From a checkpoint of a small transformer trained on Wikipedia: width 192, LayerNorm before each block.
MLP neurons of a small language model. Each row is named by its layer, matrix (up: input weights; down: output weights) and neuron, and shows model dimensions 64-191. Each number is 128 + 32 x the weight over its row's rms, rounded and kept within 0 to 255. Numbers have three digits each.
After each neuron's rows, "fires before" lists the tokens most often just after its 100 highest values on Wikipedia text that the model never trained on; "fires after" lists the tokens most often just before its 100 highest values on Wikipedia text that the model never trained on.

L2.up351:088144086133137133130136101143159162113158115133169141127116148070107132107122213104133172184181164158118085129074133099151166156088142113162135129115135168082205091188157179156181104107110091140084140108123087139085099155152152092144124122163111076102140148117134091125083134069127105099083129143122121176094119130070146099169158104116031114198178117107079096153134124138092164103099
L2.down351:156125179107064125092102063089106139096129143120107104162100133147159122137095125132066095172137145138070141108160193157127137104170100135161161136148183107110094228142150119117090107142123133154198132074143168086121132086113087189196088132088130097069133159139141048128106119156109106116161104121163111109099100137206121142134168112138177116089083143117142123117096161151164123114107
fires before: "1", "4", "0", "5", "6", "2"
fires after: "0", " Pa"

L6.up455:114113114127169110178126176175158097157131082173167099116174154106138095123138145104083134164082182182108092106105148107127098108076093101121126147130127135137096146092063031148127154122139144122124179152112098051174135115141120202186123128125105085160125119115185097083154111137110172137160083098087179109131168071147075115166118139124146162163117123133124150138125169165149153090179
L6.down455:181136178116126111178169117115134155167131117084141186138106132145159093122093136135146080127155163100071091109112127066148099101192142143087185082163151075090171117111175143125091147129093147129117145102160170101132126130154107115219143153111101132120186127076077152103095093113136255127147187131093174165113136176160091123111207112141104168135125086148137096085116122090133130141060
fires before: " ", "\n"
fires after: "1", "0", "3", "5", "2", "6"

L5.up414:126186119142077122162133081160116149124140106138127160139122106135178134155144162078104126107090105089196098153142146123083120161175085170113117137134093122162159128183162121134190153091052147142099130125120120083093119157082119162130156126115157114229244089098100120094095113126089110103127147133113140139122175112087115109118132094110114117159122168174090107110086115116141131112145
L5.down414:215113153162084088175144109160147125171123131143096088116151162187153130087089085135119148082147171087144131122170150134180085097185178115142166146139092138151136143110137105156040079108123139173101113089132143136105127078161112144140126162098186104100093114111110169126132128138178164134115139101121119098088072168090107096113122134121136099134078098076176135163123083144139157148081
fires before: "9", "0", "8", "1", "3", "7"
fires after: "1", "2", " ", "0"

L2.up429:110121108073099113083131126107136147169155164115147090125109087205162147126147093110122153124171129084171096154070158111098163130099153057105082117120122112108105131119087149164094136175113158112171148200091087128100128105155108182138081081227170151129102127158119114176133170138057088127111057132110174130141159102144115123138148092141113074103109092156123155041116160084116140131148
L2.down429:066179132131154141111133066116189125068154149175191043087168092143163084109175115114079165105088080141117153143163178145175113129126124075137160133090142098075094154129123109102141132121178117126127171202124119098083131163101086167153107126122114121137129181133107163189105133128111063117141113133062167100121168095168131153093134166124099137154147181119131167135165102124110060115159
fires before: "\n", " ", " |"
fires after: " =", ")", " Turnout", "."

L6.up316:148181164115129121132113173098094106141101120114111133073110186141082067135144170101121163085130167080158132115161116136074110119121115089107169126113114062166151076171136129159107133153183158128168105109155096128041103111140100069134180120168122151144118100146098126102162117153180120131107129149139143167174116177122102156165152119114089034122144098124178129174170114096107169150159
L6.down316:202107123152163128121153137119133129066119164140089120138165187122104154182133104112126157118139099223100111145111145174189156073140181099140089138132082137156096138143136113044149165132082120191202140172110115129163167143106085142099076139144156116119117131115119124154067195118121054135142138062062092045143145125133124120168069120205176133141098109164123123086103162102123080114133
fires before: " |", "s", "0", "9", "4", "5"
fires after: " ", " m", "–", "3"

L6.up260:221127092132141180128123164143155141132182156186112129120085116160096093138160144121039122123099126089135122081163098154107149171117145193179136145145130128128144132100143120177143152133119141114103111170105060154099050172158082128106131110162128123154145083130181115143155104116143118094113084106157083097128185157168123133103076134144087139198079071155099179120091143174133114098105
L6.down260:080130093200144114147104105038118175106107129108150193150183110171129130075097099117115146114195110165105085128179085102105124116131100118093120145213130149153153122173121174120129108128067093147164171095127104069127127135142136130148133112142123137044146126078127117097173162190167155096120129019118074148112089123131086149159079089153130164088105089084148139136128138124106146095155
fires before: "5", "0", "4", "1", "3"
fires after: "0", "9", "1", "3", "4", "2"

L2.up488:149148162168151070151127145130138148201151118156126117159097101133173073156135141117144185106126115176219146155063108118138124167137156078160125115082116138152043118180148140129158136108095120138088140156128129112087170097094150206226090160166187123132151143169125091126130107056080105080107118168068153154137141111104161156128187093131108094120180168140110109111089100099102102071096
L2.down488:148121104105188093122113171131125098127143157163101125136120120173146122131118168169145175135084114110088139121114203086176188119120176096147103085090104108121151142171117100135169116153098111091151120154116107063159198162183138151156134108134110100182079141089129116134154118112094063128113129146100144141119113109180063141084118155171115140122176143117122122135163158151104164053137
fires before: "\n"
fires after: " =", " career", ")", "---|---|---|---|", " life", " History"

L2.up567:126146189114152104140118124118101083113085096115125106123157163090118182109139113172174105160081134151139162124117122143086146139159164082086153085147146130114097124126141154226160153145161128171107180130086148151114170104086107107151128088123128147129167131186104081147110123095128060086080099130139198129166178194144180141100127093160061123085106105086132091144135182107132160163091
L2.down567:147149157128150172129126165163146168120089073126157133143167171087096162167139118205165075111080155089138114129109148124093182143162116124160128124126096106098105110132092092206134154140213104143085169162078183100184140126082139111139113087111097134130159100158163122145159104149134092175108126142124143176152131122106142156102154131123087126092162142091080117027109178146135149130121
fires before: "\n", "3"
fires after: " =", " /", ")", "\n"